From a checkpoint of a small transformer trained on Wikipedia.
Architecture: LayerNorm before each block, learned and rotary positions, no biases in attention or MLP, untied embeddings.
Training: a variant of Muon for these matrices, 194M tokens, 11817 steps.
MLP neurons of a small language model. Each row is named by its layer, matrix (down: output weights) and neuron, and shows model dimensions 32-127. Each number is 500 + 50 x the weight over its row's rms, rounded and kept within 0 to 999. Numbers have three digits each.
A block is one neuron, or neurons of one layer that tend to fire together. After each block is what it responds to, as a language model described it from the Wikipedia text at the highest values.

L2.down134:441489473464551480482348508538502526481552503446531424508479514566555504507500540514495508462444553471444525562568541440487519502501499451466519453596526363521534454578518450506478520478527486401602490516486579535509456533510500479517461487482504489495445484503555419564529470471617379531
Short vowel-plus-consonant word pieces such as op, ak, ep, ap in the middle of split words, often names, e.g. H-op-kins, Kaz-ak-hstan, acc-ep-ted.

L7.down12:471499590550514498467576509577487517506479546451478501540515451417507436563424434590491491540496525434474549473527545513484378480409478494443417514564540402539548378575392461484385503565569522518516400505451533488515502535511493495526582457521553393468507511490493513486497438506537530499
L7.down211:468575492522456514498491481502449525520465507557441453490484565572566556490449402534562576521484566485545560428450514534595441480529441519460451456510513506532482569529422372508527507584472365508501466539527533494506561502474526469452460510498470568602446495412522466470559571581538479567
L7.down374:494510576536551553490471405587591563505570546552463445555450462453522491502527550515510512467405476525473567461536419552446495414456571573423491496596444507474514433466440557553507397515398470497437555448484468443528545475514502513526522517494433468445613469472590558581489457498478452478
L7.down387:531466556469570457357459453547613504501598486536506518487452561434505473517530472527508440502518544490518510470449428471495608513520448569537524503506474551489554475521486539503531487497498524488321470522503446466550480576536602554540637462449551423421470495556478541409552546537425527415
L7.down448:538479595560517495372449442562564423548534421400466597540503482511419571497504552450529464507557471480505485491520511540533476491546417492510544393618430541498527548531526498508569419559527555411466431520410518513495522480515500457522544598527516581466477490514487521497557498513577451558
L7.down449:528575495588406482523555434595441426539478513457593498501456509448465580439476519526564510487518543439569467478542451465453520477531513538418424458544525549447491494466427564452504447454546575534560455521529482599390552468519455449522532511518505454545459456512485563548534490528563531441
L7.down487:512505478437470445515496543463557483478499387634486530590497452590470511394502449443491483477480461388541452582485531471481532472540549478562507453568483489410496563463562532522534457446538429449430466494578446544476536507563486500408604461483547432541585509558571487500548549612468492454
L7.down520:608588593620509434623550453513511535582538563494530448419527490566460428457491584463497502468497565616471471488492571469541493539541535608547519548467460538483420442544496559448505558515517456530561504500455490510484424445439561489563499539470427474506517483469524486482474464585456485554
Short letter fragments inside a word, just after its opening piece and before its ending, e.g. the v in Ad-v-anced, Ad-v-ocacy, inc-re-ased.

L9.down94:564538471554492546545459515413526482532477610425434475498477349509585480482507522410487527500493592637525508463568505547578412393597529558470407556422454522515522491466575467436383545476490539477464537467472567478500561540470520481562599448525522520548455494502530476487561464444485468517
L9.down128:444437556514553427523510468527599615419485418547542576538548535556439544450511577470483401504476500545530471505449547509556478507532502452467574523526415524408521452529428535512554528496507536455466456486516534515543470476583577523501503439553488473537536534406557584508537503575537418532
L9.down194:462479394561480493536527472473573515517446487534481435475461537557490496522544517526576575439477543522426561513482498608440449510435455442438484524438512526521443663464513435439510457602564488526465491463441421433439470491461572498502488446531481454609502482535507434492473439499537429531
L9.down236:528516532485482523498554542486529522437478440507536524403575459501525408548539429427429536420486476520478441597505514592556433580432584494528464486450436483450509509462505515578578585519502540499584485555514475488497498541574642518519441545531432498445513572545503477540485464473511501426
L9.down297:406525579491556520514487494533469517527511464543555478437454475463521496373552530485548532507482483502402581510504575490498520473441514400519455530505505527474470505509557467562543491462596448505551532530564571554482561547456546574496503381449541463545548441534463512514563476436553545439
L9.down558:510472538494414499592485501482558492548526447509512447451469393555486544575514551480584419510460469454505496478504529532580491525543454508432543586478478404494522541557530440457454540496551551510512478511533607457498458471512492533501638573504571576422498482574582443545527532494466466573
L9.down583:517412474440485475437477462579549498549506402489567513480543506448478547494438466613540542544379516615479542504550533517563467497501481449505527427550490456618614504531479391526567458499489471525522498531475554529483516502554451474425509436489431470530493511512564405497431528432518426481
L9.down620:523462456575475530528527583538491375543510455396468424563538501542514478492507506520559421550509400514546454440555482519421497539552543523447482530576530528480527548558543467451460444444494568570480512572528433555547540446448511525511444539529524440536487489409509482419528434504524395528
First piece of a word split into subword tokens, mostly re- (reassigned, rejected, reinstated), plus al-, cl-, inter- (although, cloud).

L7.down20:497481551450414496422514443486480429481484606526446425498503517391534528519542515623539436524491422440457610493445574553463466483407477470396541503508496452504506486505480518633534555485549487528487441491515461421401531469494490540533453440473507513523565485562536536527520611514480516597
L7.down160:508533483522562441451527464514484479589459534570449501483396516482423549535372486407546521481543557543504509493491462532433470455486429499571463484554484498490506565476479486512531523473507516554483515509580478462523493488580493376552503413499520472579504559532528543534490529501531498525
L7.down226:545452522407477455448553514460532484465465539569475398505498510469421527546419525521503415508448530440491618519497608531528416573443562521474495482520453454499525533467497435557513515533496496496496527469532473492506441460608539505617487554599435555567488396454559500462361523546532505517
L7.down231:492481434503494499514431439481509502485544387635550461540526484626508521537356486547558501405527545435488479436501453435463578525561471447571476502428558459591509483517506576477474562504483495454532598519444472460435531531471574502519557517539451422432495491554482504511477554389545552423
L7.down254:495489540531465508429427560482457461528497427461512553527598400589466523514521554408423453482531423505553481562587432481497528489433416422481556471577565450462507455502491506474605458502523493534454412485474506492514397524439473548527575477529505491582520481521558551568525505463482459541
L7.down446:554460514489531513538581477523534545620474520542475481482507529475443462552462538510473391450460467561558478500384456503507467521481564477552419474513484424452578543448462493533514555536588533518486471502515559436563525451455526504595515610686510417418466503452491471491467424505472566494
L7.down475:511548457412501501495518412481460542498429464476482477527540569555508557466425493487462419613425507344544505463401462454452386480407447512525548449471496550502543487505484524498434479477504521542528511492482390502493482543480470566484548421543552554552507523553534515544518444450534592429
L7.down617:515547526450520470529451559529535507533481494509436464508495521560371454487441537469550577532453491566511443411527369401483450524503430472505519417492528413398522450544588514451564443499490464564507492498557519554472491462450521545563474426539494533518550466478509578530600540507530472582
Mostly "and"/"or" joining paired nouns in titles, headings and names (Oceanic and Atmospheric, Early life and education); also mid-word "at" in patron, hatred, Great.

L7.down25:585512499420472557488471462464491432424580449515428521639483408428440586562433490453501475407563481458564435502580425461521474504533430529508447431543468506471490513576596445593400481457497468440504459551503434514602524511427559477500511516536546594506545435401452464493506411498534479593
L7.down74:518489456512429451539451562565558458428586426472569522540424495529497543472451480457542438458515464555519511492563531562494498396556532449478501435489466555438589452507462563443489428528561547492490486474568543512570568503454508518506489502489506488487486382584452483532429527407491410512
L7.down182:540390510475444600416453446443527473523455471463462494548512523471546518514434520528394416470558492535501457533502541555588499473487556485434493419499488499449450507536514412438551481532514475470428558515512559515535471538532453526531567484441485425459534552507541547507471484456433568533
L7.down187:530503506453459467454467474509567423509527513474576444546357484511535615528465558479495512462490412537502535491428468513545489595505477511495484525588441480538536571573410517505448491526428455435477512570455485531468506522461519462582567520463494540558482448399495552492569500440448515589
L7.down220:424482546432521619544454537414492445421527529535567529449387522498528457492524470424484591510367517389501511483457539582513482434481515616506476563467479457588506484511535505541441482525476420510502505445434457501526466498506479518455471511570440489464495504434473488477547543501499582483
L7.down222:521410465474401492564490522437536482571511510545513452358500464398448470543455457520513451533493403456490503401499432491538531557515564511364444570489594504500496558512439519450520524541416507545597492508559592502516496415441489444524516457487511456513533463481546478574518491529556449495
L7.down580:530551542427533501551436511445489521438490508494460464485531503463480587469483471461492503459570400473513500484624520475586545586566509537492497443534456540507510397491487480435408517415461503440515518533667412533530421463497537531526495486528531493466506491465456414536575509499372455600
L7.down616:481512441472470533500576420538481445513542454464546487517475569482524452442468480500505535508483503462532468540530474447580443533498487511455488433534557481440479540535547479520477556574495470531538486607540587413515401590443408536490504506535463502553446530491479542461456497449524524500
Words just before a person's role, title or nationality-occupation in biographies, chiefly "former" (former mayor, former player), also incumbent, senior, Canadian, Japanese.

L9.down57:494433388540535484439505485498480539518581510483377417540417514557444517584377453450396390445529574471567559493474511506546442502525561460571580546546512526462398454508505502495502568564514540496506495506528522493548431392528487503578462535480489461510522420529553547433627500493514402464
L9.down121:557546467521509460477420479457465377420548404429473513507484399500542494527368508555465456370427519534507544519537557509500486490459452511469410487497492558584522461524459488412544508472447486549544462557495483484531513462605558482500503520558452576500573590579518521475527536561494451576
L9.down126:487487465496514531470455420511460510466605540462514585493501430440473449427445503519453519501517563500553469421480475409510564486467504530509557513486523521441486464493493614577524561505492586496526531471536457492588538471526552509547514547491574466488562481456446507482523562552526500406
L9.down362:547469546481498472525528489534537516489427572481551579506584509529551532520455407508530495451386587364543488458569489466502456424452559498478439591459489393543601449509424594475397511523523464524566502447575540524464517588427459591551519487478472553485620488560497604513446468407481510477
L9.down400:570544585486539503517505456457569523507535477344482499458462386488432520448475451482524451552523544501487506468541497540438473534537498523485519423491507510511478524473478544457416446487528531533535477466497341457489463433440481568556580487524570529490553546511521526434454534549449421544
L9.down433:442534418448508505479521457545506542507524593488448523524565578537541478460428484517470478581465484522496508462494539499536462488542511520576568530474498450397470587520486486486485554533443587577443492591529513526463532568465511411493485580544440405372532475503494422498483417473524518531
L9.down465:511467400441499559498490515537515388496518425462463514493484504577480482532473461630467495545429516459513420570533453438459539576533445473542492547465412562451480540506552485516487513501516517547496477546496539448502490600541555555535383462538557474559514542480481428446475544504484461483
L9.down525:539567542480507521524555490511587558533480487424419589423436547590504430544510451403460550424522488561447530489496409428516507478554523589432495426495506613484443525508466489528424499602450493446498480520472569521489562530610562546567456507529452484482494497452612400520544483505456441373
Prepositions and linking words that end a role or event phrase and come just before a named organization or place, e.g. chairman of, judge at, premiered at, served as.

L9.down20:609509474467502501460488460568454552495489522511621396581453539514573438484492460517529567600470514504522519514500527522466504478456546456535511425524515544459508410488523511532518448374561525432532440540495480565363504447464520460509489603472538559486503621574612508509495523529531519517
L9.down171:558518568561446510549492489512537547522459569525454493591485409512377536552511542505606593508484455486478464430492462463541559514420561569505477520576532531538536482466592564489546505491472382504511486521494439453530504498574512505450498460401474391521518524513537515560540451532470569482
L9.down224:493536565456427499511482427511520521506466536516415495432469537571484555429524467582521505443457534489450402442511514581454559386481529499502513592437496568418439535445501407560613517471442480436490502565512524426457502520502557442583494489512502530503608492544488549532399512532465420506
L9.down309:470450500532543472501588495520448422553478526486521432462439453430532501461448424557505502528508456462459534489604545518552515533525527531412405484398510484454532468510569559522546543532527519513454452481485476533520532505532436396486545468533421489572436513577495500539513565403503433517
L9.down504:548446455487392474534511548519512588473504469496476557421477506595550527441508462564499532499461532529384439510441519500487441474493444464514548547438480477564538382553518583445505539475545406517450526444541511569479473474556495572590473498590570536514501431457541518535487498495472531427
L9.down582:544505420477443505576408543519492577567467447387507578462387542490392494579505625445541486505569446557466397509502485497490501419541530581428462438541470573471478485492519522527573520399436564544489469456570526480484361552533486395508438452522508505527579513545473511473498491413477467541
L9.down601:543375447461505520534524526526493525582457496457528507457524496467467456565548468425543491452556509435490480577446372456496518529450482537587526571450524428458502477489547541558498501466522482544512499528500450440455383529571507459609461501490453437474469515564492531546403456579459514486
L9.down603:466495539505564590496540512581394426490503478489455559526390544512584480569573547492463549516483544481488489507501461517574498498620528522587452583576595478429538476508510585420505402498542559460459382454453542476492520448558511457528434406532479523538439513482437540532499563465500583485
Short interior word pieces inside longer split words, after a stem and before a suffix, such as cap-ac-ity, prosec-u-tion, inv-as-ions.

L2.down619:437471477445542405440500495447476558370500587495547383514523465578514547524492466491523558511473536414421509520440553503465563446521495426543555553544439447506485536455519501453419491505449433485497561574523476454518513445464575456494485538568496576490456498492496475470455476568456505555
The word "and" joining two nouns in section headings or infobox labels (Biography and education, Casualties and losses), also list-final "and" and other heading words.